{
  "num_key_value_heads": 4,
  "intermediate_size": 512,
  "vocab_size": 8192,
  "rope_theta": 10000.0,
  "bias": "none",
  "tie_word_embeddings": true,
  "parallel_block": false,
  "init_std_qkv": 0.024,
  "optimizer": "muon_variant",
  "max_seq_len": 256,
  "dataset": "wikipedia_en"
}
MLP neurons of a small language model. Each row is named by its layer, matrix (gate and up: input weights; down: output weights) and neuron, and shows model dimensions 0-127. Each number is 128 + 24 x the weight over its row's rms, rounded and kept within 0 to 255. Numbers have three digits each. A neuron's up and down rows have the sign that makes its largest values positive.
A block is one neuron, or neurons of one layer that tend to fire together. After each block is what it responds to, as a language model described it from the Wikipedia text at the highest values.

L5.gate20:112147133105131125138114128131095121100157172139150078148099126059120106136093173135126124128145170105081148149150132166125174178122127089162129117168150136135149142124126132129141118131119160134185112078139139111166131161126082091118183114099126137139120065144124124100128138137112129131123116111134120113116122106124155104088163123157150144148147118101112074112164137137093132148120
L5.up20:178105085130140108117111083113099129122131179153120105124146094129152102122133168118117084121172162098142128179167113154116133133140118102115132109147129148131116109134145163138144132093152105165135151103102147124128117135099104144129158169139109141162126143127145111163176141072144098101163097140165097122114180123095108139141163127062130161116130149142080129156166101097130108079129
L5.down20:129142126123089095126092092108110137120130132182145124141098185141139138116107062154159109146146112155122141164095149126098132103135121096140107116097148095137148115188149123201132144156122144135170104116091095105139127116131116123113119098104110163081108096126118115145104110114121132131106078119106156140129135135108145097098139135089128149143096110112153099162140136142126093152152
L5.gate218:150120146103101129125118105123105105131134090114164120135116096097155131097148137130119119150125116122138186122106124121116153144167144144107142161151170107129175148121123115113123163121133124146129141138150152093163084115137108122195153132136138119136115155125078163113135143123109140132115091091134128111118115141143096137115148104139139092139123152142097147105135132172128145077132
L5.up218:078123146081158151109131152105074141101143120114140158140102094111094133124146112137119087141175109125159143148131101137120114111152125142163154166142187119161108144149128108177149129082121142100136113162152105128138137119094127153144128152113123105144124094149079128130161130106108128126100100128154131134131145131122105116169132082157115127143107123165130121104151139164089158126111
L5.down218:139145113103141153150135097117124134108117114165144096126146127109106112145152145136132127123099107101074133127139105149091108146096160162096123151139164096111120149110081145156143126118139116165142126172114102123129105097093182158096133141120117123117141127145129189144098157130120154098101112147108135157127127139101149116100083156095157152112131166099129177107118167177127103134171
L5.gate219:158104130129094117099131125130134103142160147131088108112108106124115093155085093099111107155116142092118120124165099147106131119132128129135157080113141067109154138137141161126112141154108173100098163121142135150149168108124099135095087171151113168129148098156140098095146148174120137113110133122140135127113086140099129181133144109172122141084162105146081117112120099141114115129090
L5.up219:122152124167167081129116085130105157105113159113132132126129147092116100144116128099111090118089165105122161127137139082146124152121132096135124082174131105110105104150138154128123111114134122151129147158156158115130146159113102129135153109158133130091141125156131074124132133087116149126114118117099147140119112127139088084112129166145095114115099149086162138171122151155109125130139
L5.down219:125151116142153116127147160120132176131127148160116182113112134117134129102137131126145129134136104103108164101139111140096133126161127133177109117133120155124110064122110151161148172124136124132160112095165129153120117158145127117120137122104137172135105144162047157129136133106178172081101087095150156128146162110101088125093115141135098146113184124154099165134125104143105144141118
L5.gate443:151094075187126132150117096155147149114101144136144128087131168110104127186098145103177154117146146128130102147135125117145153157136122139132150121117150121120095098106142136144120127163156111112129148142139139133154143123101147152125122095143114126109064140158081111122152117144115099063115100151114097117107127139107088164150158116137111095124124162114120126128137156127052119147153
L5.up443:147106141103114160132148154170149136134127107198147109132112125101150087155116177148128146139102111160134093129097149151164111169119090068169171140055168126125104132100180132123130109165131105159143152166164160137129156128089169107127092118153168160124121142155104119118139170149155131140132154104124131148161130130137160124118117134077101134169127138109118126107095118084137164116140
L5.down443:159138156173135086107150140127127152116141121146123130123130101115139107138138136132187156107083150158132105147120109160127114078111110081113131126179120086119140148114154129130126118082113130136170131136113164139161146097110160134125125140106131181120127120108090121157101117110138141154113130141098117158145145129125120164154092124139165112116146124185155097121134117060079123126135
Description: Third-person possessive pronouns. Possessive pronouns his, her, its, their (often sentence-initial His) referring to a previously named person or entity, as in his time, her home, its headquarters.

L5.gate40:114153129124126127123110135111163131158150148125126136172172089143132148096154120119170154069122119122169174087123113139136118121102131114172099076153151142086138134134150118099076137109120132108139140108150090114107105172107159133166134184113115093121182105160111111125145101146088113125137096094134094102089157143132134119099139139140181173120156149100114172139136120133106142133130
L5.up40:147151130153158104120168136142168130096147126110145135174091164108067140118118157124125101153153148064098097133119142134161114128131170064153124137130116156163133119143114148118145136123103139128131137118108101086182144094146144140139122103099107157150123109135116134083115145122155156095117108072125105170117066087111129127095117147121116098122118124106145114140091145156154128130165
L5.down40:103130116159164132117098163103156145123133094130133118136114111167164160164169091099150117101132124124132126127157153114132074088137142143139111140131113161121139051199103145103115141089147156118119130094123128168134114174114155140105025164133114136080151116142115148121175170115158140125121153097125159123113161120130112132123116105142135133183133092141109119121138140135135118186152
L5.gate140:120131150137145119111123142144131149151121117129140100131136101133091123144158109130168088136136106084121133097098158117137102164112128101132135190137111112108113107125125127139114127189124113106151122165163120151172144138114112122117149113100155105172119116124110106134127124123119115114167125108176150120181120057126145091147135130084124142110122146129059129171177105157114100129149
L5.up140:137145144165162135103121125149172124080126138090114150135113103122174131180128125153123120109147139141143089109102148128173129173093124123187103122099123114173148119152131125122171143155153090090120102148113133134138153107116097115123162129143113143100094163126088117096117060136116121141089118153125097156095145144131088104105151130112111129137141148158163108146138138088083159143163
L5.down140:107177108159121148077117173133142152104101107142142127111165095101113131158154105094143128128124100102113145160121166129146140134153132144125123126151152144136131161080047123178104103098129124157134129097122102124116140135101153123125147083112133120101150123121111125134125190121128130113124120103099122135131181111140161125168132093108195152135150119150096141144098143119143103146129
L5.gate284:146184154186133125180151148100119131131121190135160158168143113137126164127170169123112127107131120114117126125104147105114127143097128086093151087178082126126125111131144107112137080129136154119136126099134100109157131118127089123140119162095113121112123111120131110084074101116176152094170118152135107149097163087123128109100095127136118157142121125100092122173143159159057120130158
L5.up284:160155128162105100138100134143118126138110151129131094121159094142143167163113151109090093106121133117153137158119155133103108130095154118143148129180114126128102146110100125098173102140135121156123141121095139129087110105097121134140101154138185119091183117119156128087095108120149134158107098134120121152153140105141143133086116112146112138141102116104140151145094137121125167154073
L5.down284:148113116131125139150116124090146125152141116105122158152122122100150122148119129078128114131113140137118105173142108144131123153134152148124073144096130126126105150134117126084117113134124179164134147200147132092117111124071160132169101146139115151129146094173110147131146127182126110131103122154118135105135147081126103078112146133161088119106070137128140092120102090128101162118102
L5.gate480:147139143112112106129132113101150125108143150076121120129103090164102116134114127120144092154123131082183126100078178122163129161129120168126115126127121124189117125134118104141163103140125067107148161094089070144135125127121106115138142104128148144131126144070117119103130055147146100133095124111119116107151149106117118123161111100103116134093134169111131137095101103122106124131159
L5.up480:159103167158150097150154129127100137121091139166185189133138104133109171144129144149168114126154083152123139081103122097090118142134115132137120147136127110126104130136159117182131130100142108163156115132112125169156131118139136108147112141093123155170114105131141134140104156084139173154140138126148127135150082113159130104162141121096128190080144145094146098115150120177115138121160
L5.down480:115143101128169125139083148126109179170141155111161153111144185108091142098152093105132083171148155147123132127108115078101103130131151151121102124137153151093132125133087139138110103106116185140140115092129141123098123146102123174118100097117128137112130126152113139192133132124155102169139114147129126148105105144122123148090119119113105138174142124133181128079130125100102098173127
Description: Abbreviation periods in names. The period after short abbreviations, mainly St in place names (St. Louis, St. Catharines), also after initials (J., T.); sometimes name word pieces.

L8.gate5:145147081149160123114100125175136131093092131107117092158136091153130124155125195177113096120149105116072147127165128144110107142136104116143149149112116138139091106122206148122142109117114143117135129148127088087149138140135163129108113121137158153131104133138105098116115099149131107080114159143143121110157099124131111147134089111107128140168167153093153125114071091169133160112175
L8.up5:157128128150133161151122108094132178146104175128104144156128094104097161123143146151115111144150102141124119142151141115098149110133112169152106121140144125134137129156132097160109122104142108092159084089095137119121118129158113141167100164126140184130076115161131169141163147134144147141114090118112125115122153166139127126137133134140114153094195112108127138153129125162113106134183
L8.down5:121110131125108095107174125081119138140129153099136148150113139103156130135127155142162133139088129149101105141132132081112087151133135086138145096138130143139127062152110109134110165173143110167139115120116098129074113129120122123149151120117095130112124093136127131176164138132164132209124091147132145123143133114108121090107129140142122104169107121156165151113107127156122118102137
L8.gate193:141128159108133134125136165102109103161150166127126175099127101149145071070111152084147105075156102109153113138160117126145125151138166173112122128126168144097149153095154130120197140136144158144084102107128131091084136134156119182122134124122117110117116104144153093070100115150143143132089110149140131141110139134145177097133140158127093140147147126131104109140098119132146071143135
L8.up193:146120178161122152127104167126157132150135166092142103160113131085104176120190138118192139129157096107103120186096086131128152103156124117142141174128146137125139132172132137156149113156137139143103121086157112164115109100165085142144103135167170128140147109106066148084127063147158112104096111108097161123138123125125170117129123111149097107136160146117121104116103152137108158133116
L8.down193:156093124126106106150109148118131122132114160139125116135080092127110146102175133155112153128154132091161152164139120132136143082152137134154085164123119113131142144129116118134110128151098125134126143128136138183112105102117153122158096160135137113105148075134144116149156071104129127063126095135144146098125122104082163080135109169140110115108141138115131148121123167086139142129121
L8.gate206:152112114128127106120122198126136152166163131125139122106165091100152143141142098195143114139171130097109113142137078164119088143125157162125113165144134151133116162084154097142161143121108145133141117134133139108078134141114129120114122112119108167183130083144150122133130133132141138130103106127093114124092094074164142077098127148155115079136151110137108143112103118152115126070110
L8.up206:129171157118103115076115148110157124148167125106145163103116150135118119147109149142106116175124148130115090151142120096121109098167140156137119146158131137125150131110121085131185121111079108113098171132147133105103083110123148095149111073113135158118093172149115110154143109109094130159136084108126134152137086118108143118128114118131095140087158171114121160095136150186070141138111
L8.down206:165151125173091119127146171142122126158114137113092154104134122089145121102152113126091171125173161106112135081160121138127102088101132140100152127094121161161109107159117120141152088144098125143105169124158157127124148090117126164152135082104121181150105104110118134147131136174110110077140158157130188163161109092099140096103158140082126144153101121138155137110103099172119127126111
L8.gate326:131122125165167117078125080125158138150079128125120183155146141143108135101121096135090125133149134123156094154133178091133129132151081114128123142164080117129152094133143141154164137141146159156147110116113138103137142127115147105113144141134122151132156155085114110174143094158146137146159138156093138125146106168091106043123128107145143104088139140174118129164110117139094141146084
L8.up326:176154134132100139122104132158155140154114153120082096112160098097109133137103137169091148120127111107153101101105101152108148116123137155078171124128154108098170099110124171103139121146145173137191090108110123141142101137131126109096099121109134147121121137094135104110142139116099148163128122127134153126125081156123159130132107108113156120093139092140143109141148121150165139144151
L8.down326:146144132099103104121143135106157133143141128114105104130118116152166103101077112112100120146136132116123114115124133131148082112131139138076127075091109139133095124162096117125154125142143135109097113096114116144120163122116128154098134146099177117113163135118101126150101123085128146131102113148127099139140100155159125155139160087124155115125087119148123073083124152108127127136110
Description: Abbreviation periods. Periods closing abbreviations mid-phrase, as in Ph.D., vol. 1, Lam. var., St. Augustine, Brig. Gen., C.F.R.; weaker on mid-word fragments of split words.

L8.gate10:127143114132113116118139105192118146119155104096182132150102168095106168079109108119135162117129098065116098149091124132098081160117107119131125130100099127143121095094131112147176172141145141142147060118180142152129118156154111173109150140144150134139195151114114112102134146111118152143172147113148156145127113096141134116156095124118120144231110151135127127129097156120154128140157
L8.up10:166121143089129141120125129132189127110186119134119131120139164110161168125144121121156094133115115112107176118108122091131121164104122157119071109065120110090117104105139120143141194155143105143115165179144163095111149144163125103117142093125160126115142131103103137107153125157166146132077078127140126103130118138120146125178098115106098143147133147155139147153154111131102185134144
L8.down10:137157105129116139145130152103154128121136144167132116084112125134161116109126140116082108072114080093146127185130161133130101145136165171118118096138123160167125119094096119115155132160145096159112142117113128110141104119111141174133144118144099108177108140182184137087099171101135160067168109126111137124151113111103155160114126130120135155113151106148084127122130131117129147141154
L8.gate19:131106156127117168138142084135147143111109141152142132119148119122131192130106131129095134126096142145120093117126171091115114151146076114118117148134134131090147140124105096151124114120122159146146082137119114127122125125110144084133119114131096125125137197140144127144166163114148102110103149118117171119103128117109155123127106098164107119122116176159144101117128095087179163112084
L8.up19:142153086126146137094084173118084144092156155134137093144155154146126189152145128091138137161121128106120113135127180112142158126124118145135125104115088145124160148152156150109120126128146117115159064149140097080115126116107134120090112124115098115151141166110078140136102113090132089136120133108157152147130178113167113137127144117124143120140141155138156100105129085102073125129126
L8.down19:160102104123132122089090110151129159138153128119139179119127112096143148143122144148144114136149150100134198097133138134162110107123092122122070111072120109108111115139145162124140125155107155135114124124116146127127139107133121121133138083142141117107107133124120113125153095177174165148094093131144135105131090138114130099132119122131130105117116098165119094111072134101141109119101
L8.gate437:147094116114162141085178115104170128148131136119133140100084119144127134111089124087145143151181116065140101142151127112146119188117157113110116151121064134120147097113144133132133171110112138134155120116159169116111138151168112099137148159141121139140097159128158101139108148157120081153142126152137143113151143132108124130135135126133148125118139147108118148122154165110135132072136
L8.up437:116162163115130086099157123147118150107125139122124154091155161085135131123132159136136155146162101103119120152140129116110151184118120103138179101133103185137136104125141106107133144124174161080142141113158183136152117120105129129162147132087135095136126141167093119132111167146112160177128156129149165154138099078121132151143102104102137142133142115072111122122156162150123136103144
L8.down437:136156119163141123070107126154159186136127138142125096123132129115125124118108155140142113132120131107125118118173143147123093129069144114105164121089147161143145155111106168136117161141141088132145169122103123114145153111143162121146130159145120152136116154140129094128110150113079132144142131113106141157131110083115136141121104110127126103134148128098095131108093132135133113157088
L8.gate473:135081119139137146139099120164097110165115108122135120164133103117101149122088053065111083107115091100117090134124129153141100122115132112102092165155099124125117102051124089094133174152089126110134131153116137113138146135115164133113125117154141124163110117112113122127111148134119107187117109156142171092133144163149150095138161095161119132143158129111105101135118132105135101138119
L8.up473:149111165093137112149156131154135159133127111134160122106093127100152138147137129125127143124153157128119099183123136074101150113135123123158181132099090165147121115118130139109102101141106141144148141172130115142134144103124180123142101142167140175137123100107136136151126158128133126157103122178113155150177140127102085126097137085099146119149109147126142131060165129133154119122094
L8.down473:162158117096105086138130088130156160084127151114132124144134135150186106080162122106147094132124124130127119132107149112099107123112148152083153121162162135104112120111087116142142138128111101121078140142118136116131119172114099122144119135134119089111149113124126148150192142123146088105163112129127154154133115139110140126077110117116124088131157136141123182090123127097121094119091
Description: Foreign-word subword pieces. Middle or final word pieces inside non-English words and names, mostly German, such as für, Gemeinschaft, Schuldenbremse, Statistischer, Kryger, Skanska.

L5.gate119:107136104097109085146170083138150148118151090128167124152136164107142138134091108082129122134119132138114093134121109128124178155115131124152148144159160150154157137166148131135144125144146157143092144112158128093113134110150140139162101114114122132109119113120146129075136134188133129112154145157100191083155139130132134138139084135120122171128113117116093156165069123066145128149091
L5.up119:125106164114137112115109104045147114124115129165155122118111148122132118139105096108116128125122101100087091123161166129129158140140139108106113145124116147120182159104143116164156121131118150120119120147092130090133107154133152139166169131154112096129137099120140101103143128111159146091119095131127153106127156131098168101106108115103120152079149123122126134168134142152134151121137
L5.down119:140046139133102148166133107097118130114097113151079096137133141068154173122119112112131135117102135149138165121136147142130126142126127171135127149139163138181111128130158126183112114067113173119138140154133090135136139156131132163135103150126146117166101150156169157086103121097126126148130122127105138134123176135135150161138115116130107085079106125133149120145161109123148144130116
L5.gate175:107119121109124130138106140088152098090116084127160161144114137124164081155114159142111109135155131134123083179131111168113143158136124090136117131117124115091168156103086133140171145124084112148080133158096162077135137070181122116163107153084097118117155167110136129129129109118089080121121140120077129155134141142163125112094088101154134143099131099126143118119140183159095148118121
L5.up175:073148164122064125171118111123126104117103105122113126162134109106109113134150105108144146128151135125141114133157149147143110171134141126121112145128140170121080128112118119143180141125099134159165070166174147142116141163128109176123107146107155115069138097143137131155106131122128114085092129119122126144157142160159107111150113123108182099102149108080156104137118126078119107136151
L5.down175:139147136190082161122147132140139120128155138156171102156133136084140136125159159145141130115104150097151102153182111165135135115127114126131123151104146144121139136138131132103122143132140174110151165130167124186164157086111150119143128127147090143112159129113140129081101134164114142150150165137146162116109194129134100107099104139146069128132152155094119109156163131132079152116124
L5.gate224:152139142120120114097157123133085162148119161120142108111132136173141104154119171111126106137145153156136101126138126129147132165152127100176112091147132133074162099149157108109114164133177106125138088142165159132123137072139147127156123184091083123094084101133149126114138137126114138111122119141161126134147102117140167116118120166141106093127114142124092134135080140120112166117101
L5.up224:152159126189119154169106145115135123081138132167139128128091089110143102121132182126171106158109092119142131121140132174097154155138131123142111136169126140126124092116092091114177135140140131105134143117124143099107172136158078109112138164157124085100148140127087148095106110116137178099107104092158122123135120151135165122078125134116091140111131137103149112122103119114132125165169
L5.down224:095144120130140111118140111134116133165164162123198106131141115145138115106147111109099107089139129125127100159142115150112114094136130133144151145075145117109167130130106118071104179108124126119124076127156141157140105120129125121161075155130102183093167137156111155138128135141104144152154184105165144136108135123152144131129143172129119125150097108135121177140133144134118122110114
L5.gate268:140156121114143115156133153117132122090155138064137119149123098138151153119136124135142120116161184111138109149134119149146093103142151159151113092105146077183147143134169145142116113135150100125116144155104151117148136112124084135134119120152119173095123120096167115084150164117117141099088134108125140125112091130173131125149117154077099117107132150126143156156166145120126145122111
L5.up268:122151105156129161143115138099122093147143121137140160126170110090115123128133135117186120148174098118088113163145124124146152086103137133102115088147133112127159138122126169145117143116120140083119160097140120150144131130111145147149143088102148090137159176115119128122115077139135153106172158156120142133122123098184086133112162097149100138065143117144141112106138139133076136087139
L5.down268:149145086127083114134116104106119122157108146138147147103185090106069117098111117172105103120184152094142128128139132109117080123132140114150129094078116118152118134116095155147100168105127123123141118105128153121169164133120131113139153101129147167104143143101118127097135141138134126094168118107107116137141126108160123128174166085111114167137116127099136100116111114143127123129160
Description: Word-initial fragment tokens. Short first pieces of words that continue in the next token, such as ne in nephew, neck and neo-noir, mid in midfielder, and name starts like Sar, Sal, Ale.

L7.gate130:140171097107131120159134093134138155130112113138141108126145104106139139145103122101152151150113160126113115164122113183126183139132133101152175143156157100126132137085123130108123140166102127116150105111150139092156145178142099119117122109110106098121129147135144153112156203101113136121071132161105143097167138155157114090176131150112105156128163119131136131109126127093137147153082
L7.up130:182139114111149174145129126123124136128130138155147119174117155080126162176109128142145138128158147107106138109114130151130140147134143174117138157171089122076107109157172123119129147143142106130141114127141145097140107170135117164089115159151154153139120148164142145111115164127071149142103102166164162126134108131158090117145157113124099104109128156140135114148167124146108093138097
L7.down130:129096149117094142134106083095157142141108102192136140130070174098150153122143115137162136115114163111125156090142127142126143110130074115110115095150127119155107150126124141106134124166133175115127145139164123128143161091124143121102135139136138151102066161132140148138128117096150110078149115115133107103164148144115135109128086142113100117180188155180079111088129161095111136133131
Description: Possessive markers. Possessive words, chiefly the s after an apostrophe and his or her before a noun, as in Wade's report or her childhood; also His, Her, My starting names.

L7.gate339:108107126125136127135124139135112146117147147093139159163157089150111094097153136097125142112130112147125094137129168111154086126155122112145117116171165104085147128152118141122131153125126159162141129131094133142175093107078153145136164156140143133103163105061150152146112126073114144156133110159138116098111153120100157107149105099140086102123125124091128162152128118135162165131133
L7.up339:160134119107137128122104170158132129144116138110184168104193114121159153178123112151132122163140110135120146119134154135121089138126144142131191162121107104127118180096116112123116159163119132181119124097163088137146068100130126153074106098149111148135136115081105147158103120155062126119096131118110137109104147136163100085122121141116102143144163130145158128155121136121144164158128
L7.down339:092118137097107112123165137107101097127151151077127175123105133098082074120138112149138128127136122135146110085128110106106120104164163162170154150136103120115143133121132127173137142163143154108148160137120118094122123110121130130104110073111129147122157132107142132163103136148112177123126130137137091113112144111098147136112103163117106085160148160147134112147134131118157142102111
Description: Abbreviation periods and hyphens. Punctuation right after a short capital-letter abbreviation or initial, such as the period in V. Gopalakrishnan, No., Mr., L.A., or the hyphen in L-39 and B-2925, often in tables or lists.